From a checkpoint of a small transformer trained on Wikipedia.
Architecture: LayerNorm before each block, rotary positions, biases, attention and MLP in parallel.
MLP neurons of a small language model. Each row is named by its layer, matrix (down: output weights) and neuron, and shows model dimensions 128-255. Each number is 128 + 32 x the weight over its row's rms, rounded and kept within 0 to 255. Numbers have three digits each.
A block is one neuron, or neurons of one layer that tend to fire together. After each block is what it responds to, as a language model described it from the Wikipedia text at the highest values.

L4.down95:071157154067140127134182078103157131129145073129165099110098072111150107111115089098163133132123160183095132104145161078224164147206124163158129159152137162126100092168166094153164110086113085148104127171101129171174110119146043080116159165173085200123118106139101143109108118132170090114156135076116171123096145131095076186182131112131114064128109151109162056181127104091080164084101
L4.down109:156125088092169144131149136143131160157114117083084163081158088123072146161162159123164178112144121116136131120085142132085131152076158106102137101130063148135138111108100111116134131158179085150133070124142075099125112220136132162103120095137131147105129180188184147109148110107211102083161129114116061167098102165086140157106144121171087126190139074071136101204156115162106122161100
L4.down219:116138109079109036097150155115121208200143158144131125108125060118152110091063128137126094115163102177133132173130143161096097126157178146150173149119147088166134118104156157120121104120134130149109152122140096125093131183131129137158107120153156101128173090140124099145140047183177106126139143060147089100095173121120033109170147143098164122155165046152115190135102087138071097119164
L4.down468:078111122141133107187133140157116050130079155160139148125107137148110128148079131111113165131081155092125171091119147096111108150138177140213162121165134143103112121130088112114138139117113132174139161098118148100123075178120219134153172152084134090155084135142138145100107037123116138097143137116190091111159133152143074148090082156116107171106112064052128118107169083129125141135191
Responds to: Before-date tokens. Tokens just ahead of a year or day number: month-name endings (ary, ember, April), and sentence-opening In/On before dates, plus stray er pieces (very).

L10.down143:155146106134138162175061166163146088160133086191098123165115097143158087146142089122156146142089109112107164100148143121149125157101186118078184144122193078158129080172131130099080097135116146154164127140088122090133104077098079178187172144097111174114037173144079154181094171141127104124113103099164194112110099105136142152101127064161172139077111092113130090136135135135138098134113
L10.down206:147123144109164186149109103121121122115119192119163124144121147111110143134098186131095106158129116073136161138098142177159116080102165118127157170135174179165155138178084198124095125166099103117142109090100148116167132091163113200125192038157139120159127117107079131167084114050136047187085153149096147103129100177154091095058043139086091117133096090101159145113127122124108089195124
L10.down338:133201100132087178123147110131155120163182157100135157087051100164085098137150123168124145163186139115127117114144112080111104087170099130176101124084101183190088116184115109162143108139143158106145112128146093118083166149094162161120133115155105149127143137194084141167113099105062134152155133169137142155126115121084132089129153107118122108106141157083114156168103131136164112190143
L10.down479:144144176186131133168115112170145099149135099144109085129101107130092129105170118093159133134127157104165126133134157126108122085109124137084140106120065094147102094162145159179056143119111201110115165166137118095087138102064180093055154105150179221148170141122128149132082101082139126089151139106175122133069101125123189059135171142125117139058101151144062118102119084115124122157110
Responds to: Early pieces of names. Word-piece tokens inside proper names, mostly the first letter or early fragment of a name, as in San D-iego, St. P-et-ersburg, Tom B-oyd.

L10.down70:097083113106112165128119156073128092141152165126129151125117152166086156164048117140148171092120186154155146128108201138080161111124154131108155134124089116126137104107091121149130107109149130137097124103122090137065140133185152105153130202129067145094146073090127158150144134103140108067144102113116146109142084158170127140164089118159113116064110114048103086136201047129076103160154
L10.down110:171163174102136160149181122132116114089148117151112138137125160094170112151050125179104203104137112134123156099154091112157092128156099128118140138089133175115092129176145128111074142104171182139149163167151079122107132137157121131149141146123146121077118174119151097122116120083137124166117101122093139134159104158170144183143130135085156163121081136151077176115137156153068215130095
L10.down301:116154118127088139129138130084116136143090147072085138123165127147132191141130158097092065099084114079180130066100150136123152124070095131103068070107075122149224099152136073087161147095153104116091133206152096133104126164163133158095138112124053142116137110106150112163110141095130126122122137125241121133143148170176187147179072147076120164123111180134146131107149153099144053130102
L10.down409:134096132126146113157070163097113128138171098137065129080181099160131125133150114125131077084118154102090188039154090110149134130141175164108163130175155126142096118117100093149155036182110180131079089146182122125176133140108013188109090182111067161159130127125169122134199151127163109110148149141120116146117149112180156141141150131118138111132114197162085069159068118133090162099129
Responds to: Mid-word fragments after initials. Short second pieces of words split into fragments, often in personal names after a capital W or P, such as W-il-son, P-er-ez, dev-el-oping.

L7.down130:148139168104085114161088137177182143205161094097093114153181105172149164110092155118093124134098125144113133177159107082168099095125171169110136062125109160160099117143055085077135110096119185133156136153113104130102145142074087152162185108155115160070119118075153115143126092064112118110117123124131109112126107147123154092146148128209118143150131125140123163064147107147059236117127
Responds to: Mid-word continuation pieces. Middle or final pieces of words broken into odd short fragments, like s in Lo-s Angeles, on in sec-on-ding, ch in su-ch, plus table cells after L or a digit.

L4.down92:194145099201134069120132165170189104110107127153122163164111125146171126160139144115153128117142177110123084154169120061121138108153136095128138092054132084141163167069068134120122145128146157112151208100135164108116089126113103065160140113141067089113106104121140137096127068089119153196068107139145117135152165121138140121149098105166125095134134135124173078144088117151125117154111
L4.down238:154110134065114126156136134171161112125102127105141164171138094117144128102174106133145111151127144128159120142103135217110126132211173132089120080116122139116108109147140082149101224182135135092113163151096133115109134129170090102144114130186128107108159092076157115151131156135107168143106104149115091083077168110160106131186102131108173102126095161136089154180114135145084103131150
L4.down338:053063104038096127176103188112129136139087086104180114130162134103147099152124142124119151123136110067092139163191127112130095156125115158144114086081160098101135136115124168100122094097171100164139122197087220135094102114172071127109124136143059150151129178124171144082115163162152122081110154107105116103104113049183195064113121122146096093137095143133110166115143123147054124121111
L4.down454:151096121058125096128161191136115179115168118090174135127157164154106143130098127112051068140120125139099167103098105136139138108143159142181176169119133157133126165114201097125155164128092117176120104107103154151122136125084135130145137092181070175156142123127155152079147126076101169166175102086117106130104121133118105170177141087198096085093117110174137145077154097125117116122147
Responds to: Mid-word fragments. Middle pieces inside longer split words such as ro in Ferencváros and Montenegro, tic in politician and participated, ou in group; occasionally paragraph breaks.

L10.down12:142111138137111106130103136073131104122166111067165157143104129154117121168158162107171129160180170172159102113114166113163079159137157161139170170054114116142127156073135112058119132076213144137115125117128117140111134104130067156173126127138164038096099167174212149150023098116125151094158170113142119181110136168151115162154172144128137190146066164163141126148082087129161131119109
L10.down72:125208169083072107096142159133182081143171087194121166150134103134129141135152118154114104136131126084098136093179129106132136136091148110161121056113164131087201096084101144144118107140088150128147099133100162105166083120127071140150182095155153145146112156075134102112101161165139137169125129069173112085117091198125090117170092134139128107138122113104140119078130138143109147169088
L10.down341:185125109099120124140135112086095118120183180133145108129140123140136078153113160092195103166118164108110125033073072122191116153038173167124145134138102085112093132105185082146150176161212109121122142141069128177129136165175130126103132118105099141138198094132145114139104120119124170107188173120128089137157134100156124078094075186123165177127152120084111121159108088147149121120156
L10.down427:102105126105140105146136216153149118123106154075090151147072178065178135097170055078170107138124119155120192114156176137127120140105141120113109115136145096115110098130200117068119097091146166135174103052150149126096114097137157154134178066103167136130102144088172133116132162130089158148197163105113119122108114113118112107131127172150105170062152154135188174091145180164095149157140
Responds to: Partitive "of" before noun phrases. Mainly "of" after quantity words (many of, some of, three of, a number of), plus word endings just before an object noun phrase (obtain, promote, enriching).

L7.down316:107129158122133097117131135126103107168136091127108097077126108103103174112123120099144057179163136135146125187067154090080166147101187200163124194166065145154148097110160117104159121145174107205162075082091203119097154111108079152162106094112158064144126151141148152202166115089144141131100119127116175127112125105201139158170153166139076087178122110112080085155117129157201153138130
Responds to: Word-completing final pieces. Final subword piece that completes a split word, often a modifier before its noun (hocke-y player, act-ing debut, contrac-t with); also table-row-closing | and heading ==.

L10.down3:116128115096114138122130079085094118143186143129135124128156183109119114143087192202103130102191073126119167125070133108114136130175160121153140145188137145095124117088124061161161161103101147124113127103089150149114099091120155231117180057147090131138174153190125173134137138060063122063150155000075146153109099115169120099145124104159115086085137109128139080088154077108102114141148
L10.down173:121179114134120159146093137134139167162144073029146164132127170116146157105100135128113063152125141173071114131131062149078190085133126124154119108149148209162128108091138116160129141099126096117128142114158147103111146138131193126108067130082149158149165126130154100139123123138037121071146077109101134109109131107119149102125092118116126126176115120127105147100088113091178133087112
L10.down377:119175072124136123101169119117159033141113170075114131111101137133094137140147168130149111158099110137144147157130143130129131150099106128152107135129140153167154150098070139138098083145133099127124101092075150166118144124130072156087173155142221122133141121131122092138161128130089145173148085000087118107158148175140117149128170123180119064165121112133144140151128138111144148109098
L10.down419:086133129125146208155137214139115094128141101146181144105147167131142132078159060119146111127085138155089165065138125143118137081137105130134105134145149117102169109128142095109138200148174073136109120130105160107128119100130161129144183125095099150098115114142070115078094151088132119172147139012124135127166127179099103109165152152146129143125162116096080165171145157099146139116116
Responds to: Word-final piece before phrase. Final subword piece completing a word mid-phrase, especially in section headings and noun compounds, such as care|er finals, Rac|e Records, Libr|ary archivist.

L7.down245:056138117087071136141071174165135045132173093081143126120117120101112057164064204112108098098093122148149145106142153126124117162137118149145133128140094147142151100098119083173134092168126160151176120116155140112159155123122100144117113131177144156115116139161169177127127119135093080160161128125151144135108135166092163205146180120088111095075142139173124100150116169139129185132104
Responds to: Mid-word name fragments. Short second pieces (er, el, or, ed) of words split into tiny chunks, mostly names like Mueller, Guerrero, Morgan, also Medical, freedom.

L4.down48:091092099104136141147138129087191073066171056063175146171105213086108136134083163082085074160178205163074137141123124132157123166149107131132126122111135126122089124145150151148086053140106116143120148131144190162139168105117105162117104143164150064128123075147109189120096132145139169132092094105131179122150126176124162129132093191134091151154151119122174056125109127146194088092108
L4.down150:122154142255101159142152101111129144116128101103086130130083093090172114093123201097129116141185052153153062086106083119165122174080170082151190116142130155119126091104135120102123127091111132122091138177121120125141117091151142122110135097134145129118086153124177069152111137111125143185135103223153100125111111120109157089112160109152117188150083085109133156074121210164094121176111
L4.down390:112156135116080133157128086119130164113055154103108145146214130151163125092159114093113089147102132127113179160139090109160109135101138092185174173064146129129067185106098126088129124098098165155131090131177180134103156096097139113164167117133101130090122093221051173138150106104154152141123116118166190171111123136144075136122162093165120127057126106103119152101093150105149131078158
L4.down436:139122137152133172085101141153103129078153108113164102145151122127139059136200070097113141120135177150136047141140217071113102128118092090165111130106174155073098153168105109109090086093160166110134096137105181137104153118153136107131113127118148095106156139153132166160125131169126148148148135145101113156147132103076154141161110094121128153097096070143086142144111138148088188113021
Responds to: Apostrophes inside words. Apostrophes in contractions and possessives such as It's, We're, didn't, and Tom's, plus some mid-word fragments like Fed-er-al and resid-ent-s.

L4.down250:104112090117158137084095134059154058165125114132137138154137156159125161133125125087116090159137110168127123195177131174105141114153141142122156049084106092143107086161112138067189165159157132131125104125135169125056113122148110187089116083104159162137130128177093107106123114147094095154100110094146115114124136145148160168173112140188103121159108151152152142159137142089095119104122
L4.down281:100171108149113164131154180096123131076064136172076095102110126115139207100123178108170110161127197117143079185152086160115145089137101116095113159095119103133197118072134058110149207103141092132132135158058136167105148044087132170145137143149123076159082129194115154138105114175088140114137114129185161133139109141071151155070148136085086087179063136123146158164099138121124148116113
L4.down312:085175130149119083101096162150079130089138120141113161078123145183087118121109105124113141137101154098150187081144162167139160114113182129127133109088137150128113145129115118134160068169053097174109174106127180182120140164061103115130116111143162145126114173109095156121110138078055089179142148048139095160115130154111113166147064151089113098093195121143087125098077137103188126095163
L4.down478:117158084147110100162108150088164065075124190103187135102114110151149117144142122113189039115126182123082109078138108124077133124178161131082189145071137124099158126083094180087130174136120106121175148123146163198129126079144111169152148092148102188149111146159180174205117093082131096113112098083161081157127128138067066120152115177116133127176108144107118112142161142101111133097105
Responds to: Word-final suffix pieces. Final piece of a word split into subword tokens, mostly "on" as in televisi-on, divisi-on, regi-on, seas-on; also closing "==" of section headings.

L7.down7:124108123163108132193125122168105156136142103120070143129104142109147126111106117106096133191092105123048125121137099221121099094136155155123129148179145121127108149109105114113154137138128082162110077118128173129093131098057117110124130119117094167175124172119063142118157138138126160100177137187090188135158107099096097106101160109096148175130123148132084126157099102152123069169192
Responds to: Quantifier phrase connectors. Final word pieces of prepositions and connectors that introduce a quantity or noun phrase, e.g. "about half", "more than two-thirds", "one of three", "over the".

L4.down72:184163110166126130099086090085119176180087076093220130133154090107176140128134150180175100140128168146153098145115069151122130091153141133115153165113124168121073073160120091160129160072172096100138164128122173098104089123103128119112117147076103109118088131099111100134168117146114112107129142116096090190203197094136102167120116163142079116128174167103119054126148126120133150178140
L4.down283:084070146120169160117115104094073141173139233141153128154137162148097066117107041121150128169066145136137124093159102127134073080140171133130132183146084115142154151121043168158085146071135137106077158094107112150102133176096072127157132094062110136122101158135178133128133107150156106166146130122112122117135176143093105142110130120062151088144114075147182170071156122070133129138107
L4.down290:136115104102140150170148081139150155113168145156134102172161170084136141070135176159088120159180152112164146132111095142146153130125111077161135069096173132105117156162111129128097132096135105151065113092129058074132163186182132089162203162155194119074108071116119125099129129072135139152175110179053137148088037062135175149083154131142087172164134108162102134119118179127127159127135
L4.down324:083086161128074186134085072247153168132077125100136114142189116072193096091048182142084152106080136138115069138099115147134146104116108115140124146172157129061113144109136154137124154136105170099183158104129156094130116122125138118110114161102083127122204068092162104142141114126164087166147160186128163142119106057132180125137125107161140114108146102122091143126071123086179105128180
Responds to: Mid-word subword fragments. Inner or final pieces of words split into several tokens, strongest on ic in Amer-ic-an, also Apr-il, appl-ic-ation, franchis-e.